MLP neurons of a small language model. Each row is named by its layer, matrix (gate and up: input weights; down: output weights) and neuron, and shows model dimensions 96-191. Each number is 500 + 25 x the weight over its row's rms, rounded and kept within 0 to 999. Numbers have three digits each. A neuron's up and down rows have the sign that makes its largest values positive.
A block is one neuron, or neurons of one layer that tend to fire together. After each block is what it responds to, as a language model described it from the Wikipedia text at the highest values.

L8.gate333:470488488492492533521516482532462531502516495559471562497484459489487483455496463461475521523506498509499492539455497498484465496531545536523504490483487506514494516533499505506505525527510475423484440507542493514493502515496485440516486496475500506521506475480487481476550476501513519513
L8.up333:485460508504471523495536533515503554467480477550494542527435530546503473541513523491511476456490503490524467470514484472427492490520481521556526511499462481496492476530467498511482518470446483477488480493534515524480489497509504511515515474511451493520520500492522510520481509522509550479
L8.down333:454502516478491525521501470475517543459503502525507506492497502516479480455452504497484524510511502560482503504496505449484507511546514556486502492475487504533489443505516503518508502541534502468441465483537525523465494475514524489512498459524499499487497520509501493517555479481533484525
Responds to: Second subword piece. The middle piece of a word split into several tokens, right after a short opening fragment such as e, Me, E, I: e-vo-ke, Me-chan-ical, E-bon-y.

L5.gate114:465540494495520486542529472481488539445507495556504503526522518567539528523517513486511481523483483504535496513499500512466465507509497472541506464495494490532512528500486523543482527535470514455451503486559473540514511524511542481538474463524499497495488483511498522505512502521457518466
L5.up114:517456485504484483496517512513500447455495437500499519527522482500527470470517507516500488472518469478454488518502471480510473484553527500487492484490477477486494519468519525461506502504549476530446513497508554516471503530501549494512469503490479495519504492493478517519490501455502511502
L5.down114:506515499513517527482507481484497481497517470514509518513487488494487516533478465493490474532472479481456482486476509500516540491448499505485484521505455487514520503495544519510508466512501552500498508511468513495477461461518488534462493549501498501520471520477512510501477484525467491521
L5.gate191:491464480520507477533522425496527500439504498549507490555528526539502533497492547459479482522526503490489518521528495532525505477512522499488523475504534483511489558526484503537471466505547490503455483474514543533493431476510549503483483486536483458513529520555491492469492497489509532489
L5.up191:524509497506509526476481479466476508428520485500484495504496514481521503533507523430480483477515501520527504480483492445518493480466527503505493505487486458477483503480493456501535550482513468491461505479469543529486529470486526492471470503518495538431493490487480488527490519478532490461
L5.down191:503473450554546533504512443476458535482477512537542502503504461495507446515470486547502492483468518509486528503482543532479492523451505523478502496504476472491468488488493455492549518514495514500432472484523495496480526480483497526498469482489485495474442539497515482491516527486490541474
L5.gate386:513503499563519516504511501500521500489486497485540516493524490538535500487533484445471507475531574534527502514482529495514510454462514525494483468513505489496491488537501513481493511539456472521501506489522508556529466514499498495487474505520471511496482477514518477504474515466496496490
L5.up386:556485516528484468496494473517497493479509482510479504503521527528520488492516533451495508527519522522535483489542516489467515474503512522489469426492483508516484490570521455509498477503505504545490527492546516533503502499491509522508462485540497527508535508517478532484481552505480495506
L5.down386:548492516502446504518513478512490472502477436523490489501499491514538454556522482467501492513490478488488493519523476507490524493512497520474480418441478488478545489512500498524545468495499501534495512517503511491501547500507513506514469483493541534487484539529465541527502467547522463515
L5.gate573:513475534555549493518530508543509527487482542506524513490499485479447471481501503467517524537520521513499472531499504476489454501495515456517496524504514492508488523530500489515441537490490494517486498521522498524495479509514506378513462468495452510465518479476481515467504515490516479490
L5.up573:496465514523539495503503504495500529463478554476510526491528507460494422508510515489508523560506535539498509523500504498501524464507510461483529536493491510471499511486492481536511523502494533528451528535474454489459483493529516448489494473492483479471484539480469523466518500518555507493
L5.down573:521481492460479527515505521483541515498485520463547453498496500524503518534493555457522469491488497505436514515467468486487519551513498508427486518494535513512498485462468473527505479482516493492439518488480508491477501491499491493509518504513458472533479558462503480535487516538474529484
Responds to: "Described" after a subject. The verb "described" and similar verbs such as known, stated and suggest, coming after a subject, as in taxonomy lines like "first described by Linnaeus"; weaker on name-ending fragments and ISBN.

L6.gate18:512480467470547518507481489466527477509501535510563500530498484517483531452467466477472520493498477487542485505484486488496509475510511475526516474474526489498468503516515511497484491505513493516454546535528450481508444460472498502494494518502498437505523517459475508503502421492491510450
L6.up18:516537546441524539490510452490530503477488534527511491533504484494466496526495497451493492521506472498482519514501496512541535466490529536525506508507499497471536533552488491507542512474525513519475507532504505532539485502542522504483506489513507535511486503515508494524480494499503498475
L6.down18:502499506522485505545524478556499489496516475491452486500527512490519444493498492500517497535506549505523532499500436492525495549476503490446462508464484519518474524504466465508504515505504516436542452501457511561494526551512463508496509502507507538502515515507476455504512448519518527508
L6.gate168:515465498500472545509518494479473544480473503509503504510490525502528515461468509545481454522498477512494469521448514469490488471502507570486480513478460513515528526514481499502486528543529456503506486456506525506510479553489516482528500492472498518503459515536468509493485504494493489484
L6.up168:491533497545488523478516513515507515471490528538544509442503510467504493494496490467499541471503451562473493467501495473528518517482491522515510524522488532477519536538480479456461509526499457554469499511454491522529507529491540471536499506482498547490525543510503443479515495486514552500
L6.down168:537513440517513486496525491511494510509519501524513533500518523493550528497553480523478510487489504478475455458513547493470477491478538493491513503521510490467520497513489533473534509520498485510488509503485510521509477558479510512470487540529449503513458460493494507510508479500550467492
L6.gate469:507505469506513505490490529523507475495501475541496576515484518520498527518523498446537500471494504490528465449488469518492490478512514487502491550528495452546475524511489519524514542506554474481496509483517484503504498531477488500517502456503520516475470463512504489490460478488517498469
L6.up469:497508526524528529458501507464518531503505544508501533517458509497538490502495502480501535533516522449530486508517543479468500466529505471463487560479477505478499517510459521504509532497495476478460543536450493531473513516519460501524467474479502457536530518479510521506517499485483511494
L6.down469:518483519476493510516492500513501487506489492533446481489462496513520503541534508464528481496513462471492495471474506530479499466517497461522545520505505521477541499555478470488503508484507481560463499493480467485483511486488472468456502517492536513508489486480513470478479495498511478466
L6.gate574:474529507517492549504518500434507522503503548516530538486500516524519533466524484486493526475541460495468531524477539499493481447465526519527489489488491499503473530502524510504471483438482444506462520452509503523518488536516527469533497515490495495462508458532521507524495494478484526482
L6.up574:473524453475503540508490504493485490501508515467491479468521530494466514513484490497475474458490475517515500479465495475531555478499501477517519496511529509474494515529510490509528452452523475472464477485508507509463529504530469505533436522493500479472504519492516519492510530530483496532
L6.down574:514505520519528538524484465489518492497534512503544489465522473493483511481486493521493480462529457492496477469508485549524523512483507488484512501479512524486484479500479466526559485474509527481508484483546491472473538517503473490518449497520560519499509506498550535497517480522491498534
Responds to: Exclusivity and quantity words. Quantifier and restrictive words such as only, all, not, no, either, especially "the only" and "known only", plus look-alike word fragments such as All in Allan.

L6.gate159:484541465491545452517505476537512496561526511495477482458490491507469483533495500500526517485507466532492551526523508505506496532489558515516483499534488476483525479513477481473493512511519530520505539505522520504468505472436461483484479489509493489497515535444480492526495514519513437528
L6.up159:529501503512500469484451512513507473507523492482514496464508471508439490490511535529489532458455527523534522491502508510503466472477511503485532489483491439497517491490507502459481532513496525474487505513544536493484468502495500506509536504545531519513507529495490508564449502529521496557
L6.down159:488516512467514493499526501513500476482488507465509451517497502498508516489476512472471480485500465541459534516520492530493471537499497460510529502542484533521556463491510574495530452511470490512511513460475518482496499462511459522476487439514517470462501483497539513489485501493485480491
L6.gate232:483515501506596504489501554502476491530488502520538499528494477502480500471493527515499554516527547493503557491518478466509488485476562540483510502498502496488513548565471505519516471520504525484472457514542528468511507522489468490511515521521503501481547488479503524534494492494491467544
L6.up232:526518514492551518508513542509522516536496486534475506534450469517508478503492487477527484519450466534505531475545514497510521525475493520528505517495442486490478500504504492517484476535507510487511498490509455556468485479521499508510525524470513512495508550553508504504441488499454485507
L6.down232:466510525472485495499490475452506501501515475500526485520529492457485479521473495496521489522493485508497517473506471506461518463485483546481526539518468500516503530506538513511510483482512457533520492488465496527548480436492508500529551517526517483489509499549514479539493517492453471491
L6.gate320:516469474484545500512494517489493511514524500501509491465511549541485502539505514505501499487565566499515515508511480490525478490526485489501483486522495496479495495532486457481469496544495472533489488503491495521537502506450493487539524493531470523471537493474476509510500496504484545523
L6.up320:481542507516544471488464507534474518555535488525515478510493465471523478495485533476497463502493545521487480479489477506507522538534499464494522541514502500500516509505532532503487504525569538554495524520464512453457495492495531520520505523537499478508485470494476540513519464489482463516
L6.down320:489495489466501504498512528534500450481473504510527520510480458510507507488509506518504505492499474480483496500508502486474490506458499462520479525500498495482440456475495497465514527498450534515498487499512550509501502473499489519461457476522492502509497493525548550488483469485480505462
L6.gate363:504527503542525471466519536559474529535490510494499482530527493524504535490565503451477501488531472491505475506505530477512477501517494475459506486507490471446496518516508476496472504492530542465507423469505495504490465470465476486479498500476505485518469482524500562472493457510467484501
L6.up363:503556538516543535428476512517519488518465485494447507519485519523495487500517503498465535493511548503516485498497483482532497436478527498480492551510494482517504523528519455512506495513544502475482497531504475520520518519469475521568499536493468513515498502521510535535498470494523459493
L6.down363:484491503507498541466509542529518483488502495517505472544481517477537505489478497537495477493490506512493510490433509529518528513454523471498475506478469524511494506496499516496517539481501512478566541488471525499459496525495500502539495517494517519479504495492513503485466473561531521478
Responds to: Existential there-clause verb. Fires on the verb after "there" in existential clauses (there were, there are), often before counts; weakly on list-introducing words like include, of, colon.

L5.gate73:496495498476474498493509498491490488479472492467565519523476484547459536490424485464510505507501503506540465477468541481493521480517451513542496486480522513483511465510482492501494530500481471550479553501529508527472507529511498491485475485543509529496498481527456512517518446520512463510
L5.up73:503500507547495520516464534527494535479489473491462505501509477487522502493484502467492513509519456488478544473497469508509486476526521509543483492525516455511533498493470514501514455507541474503535538508522501509471505465486467480475516500532475493529552450488501481468496493524513528484
L5.down73:524502519494542483500498520513525522478498508488497489486499492518498450565502536504491523473483500498545512522478516531485491483482488504499490490505528545490482490486528488501471505485514511536505544509493513511506512502493508481492536551511498513470560446542513483505483538572537519504
L5.gate190:443490497514493493452512458500527482479478476501554477461526473509528500524528523488525500499520442486506536526472486499509518519492495528527512473527454470478499498513504477530466518504457510446495471482516508493513472492503526472558525482524490475522475509466488524518469473471524509496
L5.up190:480500484518479533464517562438498513464486506501449522482530499519475460500499530496479490502539466500487568536481487489547511515489500506539534505526488510508492502479500453550469483475519488480497494454545494505512487455491513501532514519491519498497523526468513500533524486478528489558
L5.down190:542533533495527496502474478523507519510521453497497526478434489506492501482434526495441494458502526535539489527498513509506475478502529514502523507514514518512516478493504504520496517498528492473506538498476531505532533524467485533494509496496485505457498489522490506466504496513514506512
L5.gate372:529487489531531509509560486505494509482453486498518504483513549503493485484552520478537477519527471493535520496497518494506493454454536501556512518463468498458482537513435507511493486496461521517476490466485486501513470460509537507501514497500482500496461515467477457509483508476512470497
L5.up372:493515456493485525467485515528491449483520496483508479473473497514485472530478521532531485482489485497526482478463518502478551486483497513561564478550477489467510491509487495532474519488501507482484468527474504530545511520511476522488494486484451520485548550486484506535509476502480453445
L5.down372:500510484534464506484548527507542491441476516494443532510507509488467497522496507500490480481490471470502484599483520517491522481514510489524488482517532508552466498541492523510474549479508505535525497510524477539493441500479525461512470548492514499499462511474491496443522507511517525502
L5.gate440:526511471519534538502482535457507484495462529491553467523527513495499492509515532469470566507482475474534543502528552491538484512482534496542480520498454491463482520510477470504503488533480461508540531478529502502500424496517518490522506511538510485463533507484467498520510484500512478501
L5.up440:522500500495536464473500507478507463502460514497508510507539513506550471439533479520498562525508459493533553478511470497522497472476502484517495473488527470493507533538496466533445498550479491518500486544481495482471518489507508523493521536520489496466506507520511539529529503502495531485
L5.down440:507505510520501490507504501522454514486519477505450515505501499531480507505555488516522488522481496503478500481505482494468472490470491481515490518510492510503496518463523487519541515489570499462500458485449518474504538478515503431448530503512506481507527477505470522484527476525512480484
Responds to: Head after "the". Noun or adjective tokens, or word pieces, right after "the" in Wikipedia prose, such as period, top, upper, area, often followed by "of".

L6.gate307:526553485561532437450560495520499538511532499513498523490524494516488468500510526495493510494539489513477465519518460503537497501517494522507498516519457531468467497509531503510531501540478535511500527508536556513535509468515504521482499487474490542531468502513516507502489464508478493506
L6.up307:546493528490514465536508453535514495459448480500495553504502546540535468495504501463491505541506522534466536528507479525473498497516499513533555447519481503502499488488495517503465510467484518552469504486514508500492457453494528517504462471551497512496519531497497468507471539489533475509
L6.down307:473516488505457476508500499507511475526480481498524496532552461556498522520479488528507506515478516534487485526484441471484537518496534513502499468523479503461475442519481518468489487490470505479458504521506496512504481526478504487492479475526495466529504513511492476487503511520527459455
L6.gate373:517536484504471513472505508515495505497518477501464526471506479500503507497485504514507517507512512483531470495528484495510493503513551505544516506517482486511538507482498538433459469512542544511502512506496472552521479506481519495492473480492476538515528502490471493554517495502490536529
L6.up373:497506546494541546538497483509519464483531502450533493523537506518506514515504531535507513521472490499510514481540471495535515526514506515536484518530483477476491493520509528500499533539458484545481497478482496456497476508539528534475512493544516490463486512544515521488444535487465477514
L6.down373:551522483513537457562527520467514511512478488475501450560510496528490504462490483542520494519540467479464519452535533538515530548546481511485488502542514512450500503510516477506495490529521493489484512515471500492498523504529524536470504464543508465460504472508515515486485489504476510523
L6.gate393:524529449563482492487534480466476506483484457475529523481493542523468496468473462464552507489490480520491514503497531495513491538511513498462484476498480474483483528464514524494502542481525532498504473505523486520519474524489520519522487528520492525481470516525485492555520504474487494480
L6.up393:508497468510506461506586489457520478526545485511505498489521503508496507494442530525515492506506504512493509511528484524534560521533539531510504483496499543478492504524472495513496554538502547538511563517455506547496470482456500524510501488501486505524489483499472521483488520495538518505
L6.down393:474444453528530507493486537447504504501467561496515512524525496458499492516467511495492518491501505502498485511530489505542520470510465498517476447497478519471541548545476498508485518540508499533491541511488518482468482479499491522537506516486521503482472501495474507479499491467512488493
L6.gate520:486551466514468491542553466446511454499495486486512484490493514478518520500517513489522539540471474442497546482482510478501522526499505481519504500514464509476473483484502491472508466526493503566538504482489525509484467478518508477484517482539485511455479512468489509490493523444490427490
L6.up520:488526543479474503509544487505463537516497461496491471486517467474543463518507483469518521533458478480521482462496541553548474484515502489482469511554484506521490527462498508449519510498497517512521552494488499511493469506496504520480486520499508543505459557461520452497511494490522495520
L6.down520:566489477489579491520536488500484511498512462511524501490532475496518479504478518492479518472497495517524450513523502497469480457497510497526513478482502526523492494506500452531489496512538502506519478516502507464478492431528468480508523514527520495479507467469463524470519496456516501469
Responds to: Abbreviation periods after initials. Periods after single capital initials, mostly abbreviated genus names (M. autumnalis, A. grandis) and name initials (J.L., U.S.), plus colons after "Website" in infobox lists.

L5.gate49:460523477561514497538542499512510558503472535519477523517496524524462503447527462497529536494516554487511510522462514490503527501504492440484505504521485518484499454506540511490491503513467506467510525501522512498526470518455481482465529531502485479482523511501540501522517499445464505503
L5.up49:500469484491512489523537524481465533518489528487513511531519538500509513465464475481481505534466522518477514526504505509456524499461520490481489461483498506501506461482536478500482479478526527514502508468525530470468518478487469538457495562520522453509525527521542538510507510493483529522
L5.down49:522462515490490518481536488520517506495505517472471492511526511498539452507416491528538491504508516527485495503501519486496519479513501555489504473504510456522541529463525479470481510468511542508460472500475501462495530478523538548480452441497494541517513500514500519494513510517514525487
L5.gate103:479502491519464506511542485501534494461490521494504517483520536513474518493483520451455483497528490488533493493515551494520476493467544475497496502443495537459496478535464545524482511493492540510478456489492497509498491489461488505521506517508526517468474465522540469511509531481475502534
L5.up103:502515477544488500484524493525500473499502517523513488472464499489427508531533508488480519499535493483519492499494468555524538504497505521472487489524546524517498477494431489510466501501484498493518466494480521508500484495463457504534466496429499511523479496477538495489525500459523500520
L5.down103:497538459502489483525515498473481485521530460495501482520527519488496470502473482490473514492479520489509519490489510509490508529518526482501497484518470510447552489503509497450476449494503533499508527498494519442482473512494530500484503556506539496487523477499513528502496474449503535533
L5.gate160:508541485535480519502500488531460472531509538542496495496513464510568530499474463482532507471464494504545484448439504502496510515480449514491498507455546527500492485529536506507512523529481562510484519480489505488500516515488488481474525477528499479462518495535531494530528513493527511507
L5.up160:537488498506541457529552475529542493523486540536462453492488485517479519487541503437520509466471483472513493471511467524490506461517496467474490514531507477466513481483456473501507541509540490548511450519468502506475505517515456513463506473481487523468511487524519504483496524501514495483
L5.down160:486491505496504495515506490510497491474513472526517484472509537452533468524471508479480523486511525506499544467498498523450515540479503519497512518471502516475497483552528499468540509488512543532492470485498414539478472512503520513524481540510496497488469497500511530513449537553496513484
L5.gate337:506540495515493446543515495486475550509504478532493472491521510539492486505543504439482508530491496492524498490496500508524503527496497459477515508496498490503526477500513478494496524534454538507504550471535517493551501509482441465487485510534504500477513473497552477505575488512471527537
L5.up337:491506504513557537555492517491465515495512553522475505491510491512496473545513506459508540495484482511519509486517499532516495512452493458497521523514545530482500491500506500495505488514444504511492511510495503519467468507459437518490508563516542494491495512490560531472524512519464507499
L5.down337:503524478494476521504492469520505470509514478500521467489555476490489522485450508497484521472474546547510559527506476472483530516486539510496511519463468470461485502507475493495512506496490517542482472486493495499501477503540502538495513506493484500532511532487487439500502512468557510469
Responds to: Location prepositions. Prepositions giving a place, such as on, at, in, near, along, often after "is located" or "is situated" in geography text; weaker hits on mid-word pieces of personal names.

L5.gate24:509516510522519458466497538497509435531497520539520493498522510503493535525490488479501488526513465534542477503513508505476526450531470528519445493449486496514514464519475520492533533470476506510474527493514502496497508498454507467532458467474453468486500465503509516514510480512502483448
L5.up24:539482534468509475485489530491498494484490498517446514477485523501494565478513480427550500465500528474531475490511520491460485478468479506499478532499521500484481501471548507524479506458526490517494497489459489516468517522500512510507506473522523485469506511490513507493517516523541511505
L5.down24:528441536504472484446464534530505421508525498502504492476543508508484517542532556511568508533491513483532471458500483525500506502484489495543473476510491487497570512508447508516506461507526509491485526537522499474484489471473513539513491492446472496534475459496534476479535504546551476476
L5.gate100:485503504514555537503507501501443452530500499471457521501565516494508551433522494494524483498532507560552501482480502520511480468503533534501488530505507539548512479500467541531489512486483531541497472521462491518504452517507460474522514482463462481540502518535508489514480503484491509471
L5.up100:503514520488517498524483490454484496479525495553459489505523519495496497492492498473501504524495559501546497474512494529483469492490502475506497515497533478470520464580518522531506504482480512519480488509542463535476508501550465479492459475509522501554509521553500524480542495537477495498
L5.down100:508540475498472490522512468509538486493528510500491507473504543504458519525499497457495480539477500509498501499526486514487490504526522506460522490514480545502525461494491527524494505495495488501497473500479462502478470502461509540529530463524475501530510553512515490481516522485511464441
L5.gate218:478560470493486499507487498470528491515521502552485494488509566531445485497500544446520469556492459500528474471522507482541518545520514531502535489462489491441474489522494524505513548494499482475489488520511504516512519501499490458473456486493476483502515497490513446515505518525551490514
L5.up218:472523535466523459487514486506490467483502531536494510535485527539482506482516517481440444509481426501550504504512496475514477501488515505493520482477482444539513520544552489513498480466494507477426493494486485498488511505527467497500482450524523481481492494525469468489482516531493460513
L5.down218:518469523528515437492499504497448460442528519485544522512500492460530494510473503508533513503465476536510482507453499554476511441518492498513496562470505479492495502522536500491482517502496483556481523468499522500544546490526530519508470496483491495544491505474467490531459494524496477516
L5.gate283:542549518541505470496500474527535484503543508516534520474472506511463525471472476510462517559495490509516509531512527479489514505473539495510503452453513445452506505485517472499525471505502495527500496454447528438505486492464487462519493483482493505512459535474494465517522461503527472510
L5.up283:511483494515507476506501475535527441452528505522488551458479505495486512527527532513490534498497481503517492467550509485521474494493526479523463509526474472462480527501463497497470464511477470575460542531479539508499490494498504451515494490496483510529524488521432519475541509531516493475
L5.down283:487487495486465505477459529503508535531458522482441486504522479529515432502515509494539472477510472513500481490492460521501494519526462478482527533498463526490475486549483528518467534478535491492523527541552471536527483525493501503513509473542502507479510526465505482516456505477557509514
Responds to: Mid-word syllable fragments. Short consonant-plus-vowel pieces inside longer words, often foreign names and places, as in Medi(terranean), Compli(ance), Span(i)ard, Ratna(gi)ri, plus occasional whole words like series.

L8.gate263:508486488493507484525482487487505476500508526521573499518439492503483525493509517516504509468450488510486468526473497461479501530472497486540524479489487520556477532475546495529447510540453481525508543543472466496509473535480497482513540537455460504531521531494506496456546486457502507515
L8.up263:502492490528484521521462485495467491461491526441489503464513475492499505480504431511539562490512449469466542518489512484505529518485541493517487502513495489509533465485515492488463511465487507505463480554506481519516488479478523505524554477507505535484515465522511489510497533456553530511
L8.down263:506504477499451509504504502543495496476494521524491464488504495521491441469497511526526486478418495523520498504508490528505466482488527496529540501507486548472493473508562526504452456497494433512511492474526500464571498505477485514513526519491496485520492508482478490464514486458466501489
Responds to: Ordinal and superlative rank. Ordinal and superlative words or suffixes after "the" that rank an item in a series, e.g. third album, 39th edition, longest-lived; weaker on scattered table and word-piece tokens.